config.yaml
n_layer: 10
d_model: 768
head_dim: 64
d_mlp: 3072
norm: "layernorm"
norm_place: "pre"
parallel_block: true
init_std_qkv: 0.0197
grad_clip: 2.0
batch_tokens: 131072
train_tokens: 702500000
steps: 5360
dataset: "wikipedia_en"
MLP neurons of a small language model. Each row is named by its layer, matrix (up: input weights; down: output weights) and neuron, and shows model dimensions 272-367. Each number is 500 + 50 x the weight over its row's rms, rounded and kept within 0 to 999. Numbers have three digits each.
Before each neuron's rows, "fires after" lists the tokens most often just before its 100 highest values on Wikipedia text that the model never trained on.

fires after: "1", "2", "3", " ", "6", "."
L5.up2143:450530521559517466486525550500397486501515471551574519530477534515435402495465430522565508475532418476524598561458494497470532539545544554496614494432586461475466573483464586482456471590586492488536561437447583537557490459442496477519428469430519476527514409505512485457461524456541524511
L5.down2143:549497474544504532473458469505571553493390513451523497550426514452505527581537527578569477557498482612479484573450462552512445487509530479500539473498426494420468560525542510528472530498506518510597439451513545516536572497475567504563483526486484424474518569482492494478525457516477505416

fires after: ".", "0", " p", "2"
L5.up4:509480460487522562559530551425541570518475578502514445569449510509601582434477539342392580495450564459445403514434424493483515413523527560500449481474530513465466458530543502550432496450483527496402446397476452507574388508455474530607458444504528559484538508539486465433443414533497528497
L5.down4:446495512511499446474424577450457472521524438505429479505539530525557483531568543525458491534458498582507518449544532507486430502514504509479495436449543551606554551532486469438534551448473492408424471366472535423554458549425531499511481445481500471442480524575568547504514488534470481485

fires after: " ", "0", "3", "1", "7", "9"
L5.up1297:487512486439515451531557495537462490490515530481534530436515515525464570499520460567458505486562525432440518553487451456440562539562533516487588497419450335556509547523426549524531481522496618567435438474493509426597520482578572473586344550530464425472552522542492473576452539483543516430
L5.down1297:468466559595467470478467545457549444481444449487446552526484492498454501511396521544476453611497580533571508603449619420446513539502479570642531458403593521530561488562499570527441571458526486528557511390577595576597413434457410452576449560554490539432490555472439636482422486552427448438

fires after: "1", "0", "9", "8"
L5.up2397:542523493512468482390459441498477484430585429446640519454507550544519474481482428572430421556463524467463459444546417494530430533471504496447506441625488461540515454504505497427515503475486581482410450512532432558552571511451391574452530428455489474540574588463506506534569544506474420541
L5.down2397:482457572441494515578490487522474532549523463513468427440445433544448450494515515535449488507538454501457510506468470502478481546511525526448471447433431425608435510645531392539467355439568519441537485535490506520527553540405515500508485455539399472474446490540537442533430489496510543430

fires after: " ", " (", " of", "(", " for", "."
L5.up2950:505465465469516514450510516558436410523521462471455491491477491496498441368515459443584412595496564550517535495481399408470581511516421455501519569464511434495542513534543524490557485498522460537556479574518533475475492524472489466476454469478577496516499456531503431522478478488534442531
L5.down2950:579440404592571446525537500421432544622548496524453622388438502474548421493533539549543575499512514421463517433499613445485458444481539463439446483488463461480524482556517460480500497507567472432496448507511519483492527482501494499447468459508499483450555436504499589503528512524472499516

fires after: "–", "9", " and", "0", " "
L5.up531:511467558552549443465463441458507555457451531414553435522429517517496544510489510539516536616536482525417483526437408440542489486525548560565423565482480572538512461434545538550565503399444453426576492505493412513490513567484502487484519558512534515439416589548449439498486618491452515513
L5.down531:503544606567558520564509430506466443484513510583455553482396458497519505524496547597510498508555491470514532498625506500508482561500458576452428561423422506505474515529555597529388487473463477477535517503527372525574465458571526514527480510527429595407492515485466606491488472600483509498

fires after: "5", "8", "7", "6", " had"
L5.up1870:531518493401493488509502533596540458540542433495482478478454433562502476459495511564487421466612485547519482476440446456418484483487500422369540510545642455505495511585504484427467479580497552387519395511550488577521432383449495401472529542503482603551470482511492462482539433504523451489
L5.down1870:422496552560488532415533570428497384584421517481464514536593463464492496488527522547499479443573614510498541494506513557535440614485500526468491525481393520556390469493510436436501412509544468508527468460503511487486577465504471542421569551490497503452600474525518484533453459552549544523

fires after: ".", "0", "1", " |", " t"
L5.up1873:495499514405504492365376455484449564484521476525528472495528503581465511561543495481480632540360455519510482498382580445511531593546488514541555437558452452470412512485458526627474530562495490561450499524526539609514452525487492472439393471500450589462682477610453524514537508494481600501
L5.down1873:479514539528442417494503517430542465481484534457471505449476359588446609540555457492507416515438514455510567504549475423476479469562454376564490567483479456492461556486456569582527616580444411447532445444477473576464587499479506547524469444542458464463475458474408542508511476531512560461

fires after: " ", " −", "2", "4", "1", "3"
L5.up841:467577470553521521449513495493477541503458490540530518491488524524543538406555499488420515565507513505466424464561475520514503425446476543521473459506536441538505526545475595471554542578517587563600382628522591506456507439505580558392437446520526538462469487534477478480502419474573509485
L5.down841:482495474481511471518512547537528496494477513519618520471419541515399502564595499449430499462470449557531547464489479445425526467560468491504492540465493414501499488531489407488407484534432507463453468557441566544472598529480433452562481565445472523503392479424431411547449537486569549531

fires after: " ", " in", " In", "M", " M", "2"
L5.up1965:500462488478520459529458544516516382469435569482577450460483510478545539436523401460495492587458451447618544539489427548528473485505570458492409548547447475489552548512504564492419503545462472458473566464514569480518546550427525604543400546464436479501463548492518606602462594526543494560
L5.down1965:438481533552517450564534551561487452651406478509506497450565552494418487413539587434485476552453519458499468468524463550534461544472522506405499603461516524478504542529603475556508471554532404342563564403457527554487550530538502491443526456466385546493437405452528528447471472460559459486

fires after: "0", "9", "1", "2", "\n"
L5.up1092:365549484437506491482432456447496412471485499483553375518519487448471473463480427492467421526519477501598483507562491514451472535473449586592511421480444539438463458563523437482398520568464530585460476607494505433603516511549521484399457484438535438450509542445434577519444500441502579537
L5.down1092:440502448460540505580427518544521444475501536520549512551528414560438591542511495503505443507492412480574530498488537480382435505497529470569466505500551391526438566479569475475456547448580484458468510554543478516595440434499576515541537569645515406469559545460527371504543521559455406463

fires after: ".", " ", ",", "4", "5"
L5.up2707:452518507452516391458482609478506592521466445514501558480609500523542570463534479560555411551574509446476564472429619522523432464504497583521476556537560487584513559502466465498544396466539493582481540475576579492514499553482458420477494474509425392486441521517496483498477510444462516515
L5.down2707:520526556513420561496502519520557559537484370495502372492495499431483516525504438484483491424591493489476462453466455451569567489470436564478550509489565481504562449525420520473451483623521417471531478498519534523485544436508521440544487525414413464522439564549519464471510540415423410561

fires after: " ", " a", " is", " as", " The"
L5.up158:506458440517550515484515587541474475515454505474570533538540526470501537534499539468493513445456464502524586459540449547468470461514505527618489482570566496450483418424476434480470487575506460545451474546472475454487559448593484521374532497518468475535533556429492458534478462507434465493
L5.down158:516485425507478462536491490575497536511564524432480479524467501519429516475612584597508473535534462414484522531424428510524559469460438491530499539518512455555516529599530462565503492481453443510520453538439482538482496442509546466485442534450519383566514487494495536576511493502412515449

fires after: " ", " the", " The"
L5.up166:512532442491436436537554450448564429478598507430636565473491494478476494507535487542533558584500542419551538511495602521487470449511525637456551517465523478467550563519497406541507476469585458483540444460520573511545485525430582461558499472570383481511536482513385427480411491507573559437
L5.down166:431491543583425484445484550506514546511503407571473511510494426544500568519536446567417550505522488491615477522446502592461512624435443447499557468549563471463403449475486548474529558453450494404482482559491423468459542581511500510508509476469480460452510560453566540496521483465503502543

fires after: " al", " Al", "S", "0", ","
L5.up1116:455531437403535521444489497658466514470536517431422618372544552553495544482555534557464505512551563478422459404481446477577474522531466458484441472451526477494509500607519521600562488402507464476535559451567496536468565489513468576436496524481485511479503553511486609521423519554377559533
L5.down1116:478435547465472516496414531510543474529566425514535446494517423596551472560539412536553508518538527507531481560435542387497395495531489462473554485447563514405531505540468567425482522479512454412527555500511502581455507503502479518454579561544430479547470485433410536544439495592519455461

fires after: " ", ",", " —;", " m", ";", "0"
L5.up2457:442404462548562560483436483561513543529398583466496462558508460453401498517427499491591487518509495520515516518513523463477660539463421506561503504486510478536404545526524550450548527576476413451550543528517543505448446496499438513571525588536495529399492465551578532469569563576490538358
L5.down2457:552511489524433517511519465557512463566515428533513511498508496537523473547504572497357474509513482501532454505382538504443493468571472461558431433586422484521587426486490538406511535467513502494560548574496463467518420416557535540546507521511516456484520450454427459448433458450383449615

fires after: " ", "0", " (", "1", "\n"
L5.up1072:516423544547455438441539571549470487450434579451433559518530500413491550469472521366546487551403488467552429576513526552483607421563531502484529445556503421419520530516412524473478457495435451544506484505624508455515476593521458482499467515507479617494487539542514544490451537498476522488
L5.down1072:430474586409447468388474462466427515464511534492562524477585468493517511519439583466591471532564522431530540516464521610547600522458512513503556545504407549531493503478532532496454473533558422549458531441550443461551575420502469548566490574525426476501515513511467452550463486488524604500

fires after: " ", "-"
L5.up766:495514475495400439498469526598436553482467468549508464423469577454484495377509450453586438580470487462454405464529482550405544601467477620534453467476461557441460522475523510589631568505592468524483498493470515557519491456526531490526416502447464466461483446505430479502565476579562468436
L5.down766:515630509520545460480542574509455466523529419450425484475522518564556546480471470393440523541493488576467542511457580511597424487488499442496571529458562595468431449456535509596504602552509492435543452481549506463485499557564428508491539441419393618512513460603487542548522386480542471438

fires after: " the", "7", "5", "8", "0"
L5.up1453:533536538469520477492524511421494426494489501391581454528457541646493486545539461476487440532531610531482470537460503566485495522543407526539524424550470573506461553449540521543469458503589543458481505552549483560477574575537472471538468491563492528428447457446444510497571514533450400541
L5.down1453:451519452510576512497477555472452471474511428515494444464556523427398553528456521428529479515429557402463601514494514586494472466522583584465559574529469553505470562472468458472467491468516505622485403504436492516461388598508481487501425504533488460574504436438376474393452558531567487493

fires after: " ", "–", " ("
L5.up2192:562463498516526547448530443482427540479502560506600528483460581488452518491479505503494535475482459497514559498514455575515440476536564545527533422479402482483550430466451508472508542492591533519573514529577580520455502551545489426512455503581470485520551390492587489561544405400555525466
L5.down2192:494523502487540539520456553470570591478458485438472475485547550374499569594527520539543443546457505417450496514462618469551631560594491453573535491443472466450506417422570469488511538543591621476483537577559481375542484429567596570441516493504438439409469479438435533431408454559539454481

fires after: "0", " ", "9", "–"
L5.up1621:497487560473439472519551485497507454469547427489525420541457511520509591530570471482484610561609506501509545505516615563493496469468535478549456442467474516559452446494463573496530409522518421615497471493457574459477597559447507423454448486488538551537459420456447529514542524501599482541
L5.down1621:547476523504475456447477524518507454451469504490503540499474393371513501535503519460482473487507472448387560490516375492469428619492572528452508468481440576489510531572492541432471512477537435520463384522535546512454439467514485545551550424459587509505478375398427525515496531578479500478

fires after: "2", "1", ",", "4", "0", "3"
L5.up2335:376529504513511527566533497486421500448454472406458554572557497545445591453466589488501546521455546525592510492465541548480511445444531422514529451472593532591454417524538498541545395507532485550553459627531556533462468447550497489539527451504488458555501584434500498481498549574465455528
L5.down2335:544536484531491471479401554526457574547564460454515494482491415557496443568431442508503516444424482566463488517354422479547575456586490331498406569510450418541477386490493471595418507533466513429546485522534469462354523489516567487459455475427513517439633537402408520468521466449486555508

fires after: "9", "0", "1", "8"
L5.up392:487529507484475464411516569423533489453415497516477450464536575562514589482483525427456503528491511502384538437521383431531476571531523416510548457542509473434539540553545473459411524517503544405515502515513563428513553485572561478416472479402571502417431568585505507519478490519519523507
L5.down392:529509470505536572518514532584484534542458621566490421529536488588551449556493485515450490492460539451528524448514537450493479527471530487516530601510453537550483579415391480498505421527446402552511530438545534495519505591583517546484466481553482469502446474431509431432503434547465475465

fires after: " ", " ("
L5.up714:481468486542459478385452462535448567476528444461544581517572495481409460476449528444489495557567471529472546537510518475486531538536429563521512418514533527545503420617509543446532419520480526516502565473503481564464483569492450489625529447474477503461479509462554580421557474480516462540
L5.down714:528477479528448566540445526534519514527469449466483484477379406537495504536463427456533471532463471473459511451547466538437540556524499419519513539505491593472489504465500508488462511472527481472552443443491470416555493549527441521432506511505596411563464447438496508539437513557559510544

fires after: " ", "1"
L5.up857:413563564476512561518503532490499456587484553488573550541521524574554603516602451550521540559562464448566500558449477506456466486472525536536494494516444430509412473468539507528484580422539414478521441505511608564522510513511523450522440456417430495436507512530550447615486565512436556517
L5.down857:598505463480543477503421488474472569483554466440536486441509437414520440515444594636456393521443542503486526464539413529372564587436479495588585496467474588487456448519412534490528486521511543531477478548546468451515478447540534543447435492578504510460488553487486494477498507552540390492

fires after: " ", "–", ":", " \"", "I", " I"
L5.up1468:496559560501450419442580519575492528366555462478563427451505537488625461518504577500455473566551543418517505509435592458498479556405475527597514536428461520463491560494517501474586516503485443470532475449457498482459505567513468423523486443519484556531452495471478510533466444522486435432
L5.down1468:548455489535507498401501504489487454523548470529478428499485480548539507524541505566518509433484468351549480631517486487512513509466552409509471541570560573476474511552528525512480517460514477499498493507495460551469517408469523453490496459508477586533510607576552489489422505499482574432

fires after: "-", " Al", " al", " Ple"
L5.up1457:506566406519471520462491508587525503470513378564500494456571418532461521412545480497534576470478536484569479477503483514509478486535460484464488522537497561447426513536512556524521503490459468574487541478459453492518450473460417481535525502476429567525529493526539569448539538509571446424
L5.down1457:533564558487544589436557487534564410517495500550521373492486488524481476497524529498470556516531537581501534451535528444464538559497544492545475525542554528553499425479604481509390490428505455457549467535558430524608492494496560545432561420502494469435503469397525553548393452475526468459

fires after: "1", "2", " ", "3"
L5.up1934:485475451455501547396398293411445465556548568479446459475499535543495465495510547522467465545511469422522503470473493472442417509572495442456450469522472618485518463494487493541577497485432491514512355390429420575447436448517515389575495509419528493580503420512486559481492449539507432495
L5.down1934:513543529472631494465530430468510528551547529548497595495512479467493385475543534427615490391575556565556485444581490493492526391455538539490543422468460333573578528487546476461515568457496502562560532562589463478430586445478443497474472463486471493435507562453396415520504516491501566461

fires after: " ", "1", "2", "6"
L5.up170:440482509495506478409533522592484569421561563516525549503496571461489603537476477403504497418552564450463368380466421520458480422513468460536488557569438508516557594410460490469523458512481523491525532546553455560483466487462488474456510422444513415559532528538533559524472503507562511520
L5.down170:458575474484548508496442517523440481562498506411578555552526475466555534417473430504517543531496467525500448527498532439565518381487402536512498486484442452520569465477472553472571398500431572462529375536561453473331515494535452515558499481502585489523524477528511589414460412460490502425

fires after: " ", "2", " St", " P"
L5.up2106:429500497514495524473457399474548529536527560470500557463568456461525498535460583478490527578583444539482494528519480506502419532549495418577531544529489487588509453543479455513469557618459476568430626600545476569387412530508504427455527482488562511496525502535524495490518436467493522474
L5.down2106:565443435502460495417451580496507445567430567571485577498463522474457552461548512563462413561541520488496465498516569427463489531525489505450455529456585492416563446542447522497483517557569463542515483496418529528490449495519466427444465479441568498458504517453492388438563468429593489512

fires after: " ", " a", " |", " the"
L5.up888:422474444483508514413502534454572533562463502428491543611428395501440493466515513460570443503480514394537540499486491386371507462518502450511470477519493498554505531563536465546428504487534505459532528500429505601518527584503559422538495481537528541549572531428511524461523568454468500406
L5.down888:497491525504559485537541540549448465602436529546462522592430483562369491568553476468547480452564468447499393489453483535537508470476458515477392581505546576456487507450440534400540570511534556624589495460514517470578557544470507597434526465542393530457491452437502474535470387575501534431

fires after: "\n", " (", ".", " the"
L5.up960:478503488614573485462604446513592489526500496533531434482473436564511493508513545510496488561549432519513598482551571533560549441474492491504506407454443543500487524519560468510454498555574404525603489484562449554489409492620475484506516496521509499530526429447535502466599578497457457446
L5.down960:476512420534605478497410497537473546480431499507424487512419508378489551490578469446424499473498478482436517489519484505478555486528453401440527473486613514524554475542487477542528533510529561494564453575564462520502508524480590549441466465519437522545414480477515490412457498528550454411

fires after: " |", "1", "2", "8", "0"
L5.up2898:618502470457386467522428561430476498534505507428493577451509516536469513502551455512432552483576431441379512486557586591524460461479606644485498511440523547517471512555461467449447433507486571496526590425452478452536535576513575522429477534415555514506492454487511509507487636520600501413
L5.down2898:498433461505462472525511386432530549484424499481449454444450378390473435478442542508410469596585431523514415533521537500584497559443460599469612506504536625501483535478471494472470546510472533544501517594507535525493515483409577462418549545514464427572544428538513547478491462516462377555

fires after: " ", " for"
L5.up2876:490544544529495449524456488537459561420599475575568571517401466501505474475450485453674465496601491474523480510527451463501444561459505481475558476440502535536502492522495630424527498509531469533503498440631485408533509527515491405558455559482537553434399510443452556563520550517438505504
L5.down2876:490548499490541557509540457581529485463500396609505520543384566531446462529447593491544429424544509541431498395525522547453529558502539564461496525433509486477539476495546535459562434427509542474392492461484492459579509395469459510481539554481548536545547501439498551522403454462574455471

fires after: ",", " a", " is", " the", " an"
L5.up1768:512495497519442586478535596540533492427453548556543493503474488540422530541499592493576426443527487477538525502537503499481532576515472507507480557508492451422558449623501479370386515503544503650462527522556535428518550461452530508507504471529435450507550522530488517521487424532547546577
L5.down1768:518425514496466455472548546470527470490505548529449446491524433459451533430514549533541545486607512501444459452473505524467503505505535494518473460565544457411608528520463519436476552523503403552485524537490446545562495551504377426473572459557522418489518512507462498591452539590532496551

fires after: " ", "0", "–", "9"
L5.up1241:544477489512499509470510499512516497435448535545548479417487495490475547467560542417523425467512489528446524474500453422493553540504468486526538441512434557559501571432545485483457480446509556533507559580539557430543611483544549546478400496542563557531502458523559551534505443492481495519
L5.down1241:481508397492478572498521554525532446494370554592606508596466500547548526411486468476590432453450566493472451489500516478513514455512537507482520475489584554567544505511518477458416478427475545537474577415549431531478490583454483519521519538476502483519482459463493460484541526487532523434

fires after: " |", "–", "|", " ", " in"
L5.up440:581553458467586518440563489557467469577484516662503504521495473492504570544576479446542650500519515440428531501443429504512481449524566461566553506476493401453484516456448527509525530453491473449535546522487489385550453479477554518509422511520574477468554575495598478467465461490519486485
L5.down440:497466515512551520484409459530419437536551576579476538598456489571510509521524565469513528578446472523492459474549471547434461527556513551456518516455476519458482523520476486462572524455570512513541592488551560541492560429483534550503484480555615465585577554452487483502543526528513567455

fires after: " ", "1", "2"
L5.up1205:517372579483442529530556515594354524465397554485461553490523543517495414500454480461541505513442533580506506573507574477472613473525402527504575464492542571519535490470498538492456574535545470529545522595485457485557472473510386486455491431392434493537498472531565488540521439468519485510
L5.down1205:526475528489449511492574484533518474557365481514448463479499556497479476494499465523513527527501509502544518510464503446483648517496503520470475548456558413484476485483438578415440545539487471424521486525506494506488448493524576554416554524483488502506509591497404563493515401585545553495

fires after: " ", "0", " the", "5"
L5.up2973:523466513494496421479519466463424433503519491389595570436523490473420508486524470433571451514476532414446449543572559469441390451458497522534477472496580472469575508530517604478570503499514467545546417496584570442520448562523539549594516499512462400522432506490518478519538589489545528502
L5.down2973:500474529520543410511572524533526474503526493574497473496426492447574482479509603429592464596452499492414400426585455523407451524483515493535526534460415532423436538481450536469516553503524543463500493479550498501553514552507536521472554470463454495414504526518461476516503524538519472546

fires after: " as", " was", " in", " not", " a", " and"
L5.up2427:548562528527459521506535479564520456480529514471503507388513549521499512496467512456540476425507522489575501501437546487564558537480559481619513498559509500478521442428536385494449553561519417528544502555554508453533506470527631527470520518481497429485554510445498538427447436575408447514
L5.down2427:507530520459495430538538480474466519487567500471454538484483417467534572520504553472521539522546533529508500505533616569432539492473600474419427518541570479498464512516539422524565466560493482506281539521578458574496492431446623522487464429468454490514519474460545526501523483480567548424

fires after: "1", " ", "2", "5", "3"
L5.up896:484445537544514442540519547489526470525465547475571435456510500529433443407443545508485481477544512551526557381550442466564533487450451432467472487455518407475487502528487471502479445603512507528545541422508577512547509503550558407463418461541435566465503529556506552508491550504409548500
L5.down896:495446443512494514498537573463500513488425424461583522368479554435491527523478400423440528403473529516479505454496544555437460580571454469506445433466510509431558456542521473498480474438525549500470528396571448598496491465526553546491412519449615481451463493542535459448532496503596461472

fires after: " ", "1", "2", " –"
L5.up1281:487372416523433477441478555497465470449545497479496471572450450499412490423408499471415518533565483573482519412471541511527446481470558627524590421484553382428414567526476566524453538516482522512465457485483594530559430492509531627546466489544429558503489489520458458579481521496446455454
L5.down1281:515481529541485446462443546504494406508466511420508429610529531460521507509501564382523568516554515449505473429446432457538494456512413522493462391471505424526430563512502555550448455466531467480477477518494564531423541496587529561518475527494431502485436456544507505529545511493521502492

fires after: " ", "3", "5", "2", "1", " $"
L5.up322:454524505424498436508453529363447594531459495497482506458475568454560515467456498550527475418559454491516473463468546473432506447548388478471555501481441474516513486465500474477476467492457475468464495612474468542486531510530459434462497441510550428501577560585603546567504591423521428571
L5.down322:552489512427457491538482502600500521460553481530544603526497496464542450586430442444347386460522500652473556399555621429521489541453472584564447472449534457449522454525477492484466627541515494511513523559486576503452476492521503554495513551416506592548596506499485548589442449455512554465

fires after: " ", " to"
L5.up1783:503471524446436448427452502510477493483422573542526496536529573459459432436548492483484528474504498502636512555538524546493527381508539617588487541457515427499435522613414436546431454542417511544409449479476603506489538504506418602504562517486545530532384503445512493502522474471601440559
L5.down1783:483507511551546558518569519529344495486527527533552603499495477592533535353428527517531474574437499375397527515444440553527495515467441448468474507491504515584511454488492640553461487545549563510508486444531558549546509568406595480530441472504448343541506482521464469452507523457580507385